From a checkpoint of a small transformer trained on Wikipedia.
Size: 16 layers, width 512, 8 heads of 64, vocabulary 42661.
Architecture: LayerNorm before each block, rotary positions, biases.
Training: a variant of Adam for these matrices, 1196M tokens.
MLP neurons of a small language model. Each row is named by its layer, matrix (up: input weights) and neuron, and shows model dimensions 336-463. Each number is 128 + 32 x the weight over its row's rms, rounded and kept within 0 to 255. Numbers have three digits each.
Before each neuron's rows, "fires on" lists the tokens most often at its 100 highest values on Wikipedia text that the model never trained on.

fires on: ",", " |", " &", ";", ")"
L10.up368:100136085107113096106098151126114158127142103130115139075105196149073163115119105129110083102118159158145183075158127117123128183115135130133056147138177152116120134091111113144135175104071120081165139066123179110152158109074133101115176181138165123164103179112082117198155188121090122121184112105148087117125083091185114139133128108124106129124115104138130157117066139128108162108113

fires on: ".", "|", " |", " the", ";"
L10.up1729:109059130122172192095107135104105128147159123144177095087155182112032128086119156106176145154086112141165076105152069091130097104135128157104164151151122122127151101139063133121142166094067139078202157115139119069093111120094082107129085156084110165135073138119095159193161129150121138087133118152139149063124110137151133185121158099181155191121088074084206091068090125159123123154126

fires on: " ", "1", " enemy", " PlayStation"
L11.up79:126123098147099184152125132114137059111115163133143084093117162109155162090140170159143145083160119174110093162208091094117144127120201137114172106126147187111140107116142076114145090109120115156115152145172112113134092167164060155152161045156092124204167112098141067150131176134124170143086209085104189075073128092149148090125155107132068160085139102056178123103111088134099155145081

fires on: "–", " she", " in", " he", " "
L11.up544:105149131106085127120142102073133156140095141154145155116112149145109141131089198173133098124069108143164150081134160112134104154129134065125107109071100110127104114145153078172104124163128042130158164118105083075111189113121155149158099114079145120146112194138128101121116142146093110069146134118094065090154110106074140155145172101159133166115143134139120103160146103102109129100147

fires on: " ", " and", " on", " of", " from", " as"
L11.up757:103120127174118145121114147171127092139121117139175108167108134045123136130133156117096130141137171069201109120159090143164094090162130136138091155121133082139209121101176095129158128127092161091111151105131122154093075078183137169156154104131150138162132123104083166189154114103176198116144113061116152127108103149100143107189163079147197071137042135111139206093143116084054097089132

fires on: ",", " when", " While"
L10.up1038:166124120125128094130116101156156099091164126097148146139091082118074107080177158121098121114111111165157131063144083130181143133132161103156101124084143104135136050100107095136155153135127104107141156104124165102167146123146108161119128101122098148157063113102136107151136155150151086123182162133115108175101133154162118117189052117118051109114150105130138135095168099097138100138149

fires on: " and", ","
L10.up1919:138129164121146096100133098122167114148131105152155114134102170086136185146178116112108131114120168154104135188130087164142167113119178129190129144117054109159169100155171092133172101141184112133172152091135152103146101177094102132172127152115119155116138137159126100137146180135174100145124152122118102097090173131123114104203106131153118159156146162110198111127213093000141078096114

fires on: " of", " with", " from", " in", " |", " to"
L11.up34:107114102109199138132091112167089124180177103152124142114125074104165209109124123089129098145109126096181151121115164129166127139114125081112159106072143109068124158138151162120197145080113059154121124123096116070174126150121122164115080089122102122151109133127147151115110147110147133153198168091092084164131130171082061090156195108174138136091148128084145118177151128140151133166093

fires on: " |", "-", ":", " –", " in", ")"
L11.up907:125076137153125173076138210127103153162212173177151108098131155147113115142118148135140130138197125164130173137129193111091138106087138155122090089088126126166143064160138063108148071093140089121129109155129112133112135106140123162074121111125123094124121149091085175154089074144140165161151120126131112091066119180107140083126115129150102083088140150046108090187127109100130082095073

fires on: " ", " in", ":", ",", " born"
L10.up705:156116077137100100113120146163098082172092101117126138140124130145056171094128144086082135169126162117127119107041075102116175084101084097162135106089113069120165103085122127119109123116106088102094158140166116129151115174144110090120217078139127088140197125137135151135133195133156172191126103151109100138094158114145156146124152079141079097102138158063112142164175119102128194115100

fires on: "'s", " had", " first", " a", " that", "."
L10.up264:113114122185091130101136159177093144096180104077123137205141135140117122120088183109176177132090155159177107123088120165121095113088150132098124149181097093138189124132097173096205147110184175147164125146108091115111099172134110084135160098151116116097126128112221108123166093066123126158142159121132092083118113145090181154159132100106074142155110130127097172129146112107110100111113

fires on: " of", " from", " in", " to", " and"
L11.up495:153114109079179103105112147131092101164111063084127132127056088172119155135168136116153132130158131176166064104156128108161122091177147110185095111111095118124203141151101163073217126109118114096132164182143124124169160145126124220115097107134147138127106134080094166180148167092136119115162147153113113181135126176118138124196121134185140129147064242054170148133118154123083135111156

fires on: ",", " while", " and", " of", " After", " after"
L11.up106:125116117111157119118065069118110128156158156160104094133133178170143103082132114140159099117136115135097155099122133138128149151126180129137081143113165166146108101135152139124160209145134197128152144171157108131043116137135133152146134128094116135113120223098146139128090123104132093148125156150086131135105140164121125132155111168124085158130129235073127128100120093049160133143155

fires on: " |", " as", ":", " \"", " the"
L11.up1543:074066085100124115056081153146165159111100110144145151080159163117119209107208190112153138168110096147123136092156127118111092103125181092052163087158145056093146101125119170080130178100142131111124126106111127165181160103103137169123144170078103103133081101141105087158149145159114121160144102158177096085031107145145135141188120148170138116187114189159162077098152136125114140157169

fires on: " and", " ", " of", " the", " but", ")"
L10.up284:128091066162149167120113132141104171127147166045119075092139104145139137108186104180087113114164171081118128077152156126134121160152194093100134142175113154116149137156147062111123097069080186219137116122150087113115092128061163112141209090138108139155110157097062144138092179109110143129129127094088134150109166092132074064177159130090099120151116172103162127059106125127091054149172

fires on: " |", " of", " in", " by", " the", " from"
L10.up156:197130052144119156087054128088092131154124154178120126126116175045079152134099191099104143122081148121149121073160075092106150107149123147118104098111089156093151085122104155096204138133112160124117132096120187126177095132102109117151116180119102116117187117092161084149157143135123209123102135095162097122141156141077088130174139123139071142145057176126143159123132123166105095080169

fires on: " ", " |", ")\n", "."
L10.up608:128102169100122137157141153162133154149158078169129112116164132150115181103185122110086141163149150178106141094141157156134087151152181122094139127153167181109122147146120071108157116128090171103124173079165125103113133142165109131122148146183139110143092129082146131110156156150102128145159163110105129086144115162129095149135166123122021128106125165060203117188163073126087105111085

fires on: " |\n", " of", " a", " United", " |"
L10.up894:169159122150099173146082132100081177121091165121111101130132166079105194167116097112069126151154165113158124227122164084178161121182135183139054184142133142141139088185103143128166169157152140167079093080135091126143054176128125119142147057092143170089106170104161105110089109077159111136148180100154116119148201163121112149147092087184117133107081144073170178101111095136088116105154

fires on: ",", "-", " |", "—"
L10.up174:137082179169108130108171168128066129103130171129178162101120148160141130082127188113106126121126100131116102105179156145097141110155143115174074069136118167158165072100199147152103098146104121159094145088157119109115133181082168091136203175062102117108119123132159100171149121176120135100082139083110137202088118112082129155221110177097126196083114146095142149114112166097123147093141

fires on: ".", "|", ".\n\n", "-"
L10.up182:164079141124173150135169134102136078094170096124136112087130148109081160142087138097111098191132173096154134126162081150141067094120132083118205095153105164163174157043104174150141134127111081089148226096173123094049125134148096140108137125123110153078126158161106102160074125066122202096186174103124148127054125131151119100101127103170126104136111077063172129168139107121088145150167

fires on: "19", " ", "'s", " their", " in"
L10.up1989:141119134203078115084149121141128106105149132156125161137133161139151145131095141116131136193056132152182092108116214146140159083115125118121140107102114178189131096115103121148184105121151081134167087123145128101145159156167182128175083092162087126179150138096166087169128173157120086152125134112100097187122133100184138118135086148151109135090168167161065100175172084131105142115167

fires on: ",", " (", " or", "-", " and", " It"
L10.up116:144125117135158173114066084123133102148161131113139203142157118081133163149151154105138132130082168107144162083118084127166108158156113128130057124114160137100123087074124125114136146140134190131104132140166101181102134164179098121105133165141094136153113161124139063127120085178125163093124170148126152149142151163168130125173082128128160103108110096059139142087158153124159123051130

fires on: " |", " with", ".", " by", " to", ":"
L10.up1499:133109101118170118085090108118099175149161109143150146158118114087074140160143205102155121135109152144173126051201092156163128158143155127191121139153146123075201075062020111142124137148109121079095115145137169132126131102159122079129166143107157116077107118124142170166192172156124170095180113151156136157121158172149139157169127089183089126124128135155122097149138138136142141074180

fires on: " |", "to", ",", "|", "===", ":"
L11.up285:117121094097142085163091099116074120151164095120162122099118054091161103098187163108141121110131184109141137104108155120154145140147106104153095108139155076104132091103085117129147104134127102104145129144143159089164158105127053165097194161108124124155072156148108070164185082145166162116130117164039103087075099102120085178120122060150129131123087069129165116099119084164127115097087

fires on: "′", "°", ":", " ", "."
L11.up320:116117103128104107106117144180095105118163149126116135103162168106083115122122151112136106116121138122121129150115147119122152105114213166133102092126149092112172162120130087143137088119143032071082157111150118078156110080150119113115184118173119100084148147103143144098118116188129130118129165158089092194123177127098120068158138168151127113158167163099138102098130150042059139095167

fires on: " ", " following"
L10.up1822:145138092183154167149104098169125062094164143094193124116123130117125142142142129130145109132144108163151098151156129120161107140100115163111125145095160132103089101029123141100170128117089131122054098103088128127156112080109134129168085112145154168122153100111112145101097154051171172130085131108139118097069106127078116107131087158065142110100154110107179086121169148096101117098143

fires on: " |", " in", "In"
L11.up1590:112132146100190163142139137098128129112112146138134148140136120195121123134112200121096136158171168163087157155138160117121081118047152153105089138159124148108155027099074104124131139196106131113063146169162161121139072104158146141124080164125168149117125123081129153185149166101144116119186124159097082080114126131101102114095164096141073137167120153122127131111132099115103085103096

fires on: " ", "20", " |", " Court"
L11.up356:063154131099128136142118158165112144121094150098186161130122094105116072134162153113093086165139114115118135134163138158075112080065147151105168119116146079111126123087154086096107192120118158107135160092138185099127144159112170160139122153164216075099104172140170099096101153114137169179127116136141093078129162119082140073127095063143097149137117139114127140114109161131144069150095

fires on: ",", "),", " (", " |", ")"
L10.up405:198125092133151137117153120104061137083142079175200156112112114116159090146167154119196103111095167137124114088116113123124115117183070100118138120126108124170130125092052115120160122233159120146185121183156133083145130209155148156198094175187154104130122133089168112086145119153146154129156121132127079131147145122106135117133088133075121138157083181124186078185122072152151157080116

fires on: " an", " of", ":", " and", "′"
L10.up2015:165162102099128097177122133101131125110164070117118092137108203164129135142127131140154124129126193156130104110157095111094092144103147136100156129110163148135153175122135145127215195114050107137138179144118151147109124127148141148152129114105187157159143165119099118099186205230140130145146119139158103151100120130090143139112126109140113065176140184092160121082120152122093115158077

fires on: " ", ",", " $", " (", "-"
L11.up1355:184121074151108082116067081115078163120194078136161111114082112171109176167161125120166110158106141107111069122136109117117122151082095146122095167111155163102085153112129142148155080186130096124121136197176158072092141153130104111186100086096140103085157159135147092068121122139137127168122083100088117146088201131109135096246101072191135136141137218142137093062111122081121079102112

fires on: ",", " as", " As"
L10.up639:138094100098122146122135144156131161119097109118087162110086191150079121104120169115123123083078085106124169124188092138116165152167156171171150180185148143083110159044112124151146210141101134156173125104157186131177157206137119128090140113113194125112055149114172123177186134118146102118189130113107080182017108120161139096127080121089132121118134118147088118118182167120139123077130

fires on: ",", " in", " of", " =\n\n", "00"
L11.up661:122079128168191180136116104132184117115139019057125125095082141159102180126156101155101070156100152136122112049158162133179115133152099120130079092146095125098134123142144109154152138148126111164159173112161136137097133141091115165153106149146100145107140164099122144157131097125191103120174126144083100104159200133164102130182134122114092194101151114121177122157146177139104119139122

fires on: " as", " and", " than", " but", " or", " |"
L10.up783:120114094146205193155127134171100187115117143142159163145126116166120104145146191104135137145170118182135124114108147090119104129140100081163116147108133184111135076040094097104113083129146111142135145096145141067140169121110159118126113138118129163117090140103122127156123176158183153130132178101174107139119090154110037063110159139131124135153105091121125145119187132101132124130136

fires on: " and", ",", " \"", " in", " ("
L10.up420:173081091181132113103131148185112139162171076111126136134109144092125103161159186159114080121149166115145122079093103120114124100137091176203147130142149131100093124100098098128121153155090113061107183080168167172145176100182105109146156125112145125133147230092163123153159170166109178098137094077110139112112158162071105143124121134097093113074071109094136100184079164168127173137103

fires on: " a", " A", "A"
L11.up1042:208094172149075146108159130122131150112169046158135117151163099113092151118124190139089144110131131186206110115116107121133126138078075123145118138133093168134144090130136159147075138174121153123173167093112058123103164109148084141193136142164106158119109137099129092207083143119153185123128150137144062126075152157168120130183195075072124143147097124120132129135158140147124146154092

fires on: "|", " a", " ", "-", ",", "born"
L10.up1978:177081155149077142156083167072133077128153109198147177113138117142149136085046147069113067190123144129113038157120137101105108097126130118183107134070066125071137072151183093133119175136127115122121135157089142093124132127133182115106144091089136159135164149113107118127153186147133144159176090165201124147088119138106084090125094183129159167146135095086118136103138154097160105058115

fires on: " ", " of"
L10.up543:128116118157137146113132106178042122231155125148142152112070134174126119080146157118196092157157170099051130203176168123121124104115096205114134200106142143119064098119151130148129109131050144123143097085098130174083095148102148137126097133128173138101148088161172062114080111112171129089097176139133114142126078156100118147143163187110105078114159133161186099133163135125135138109112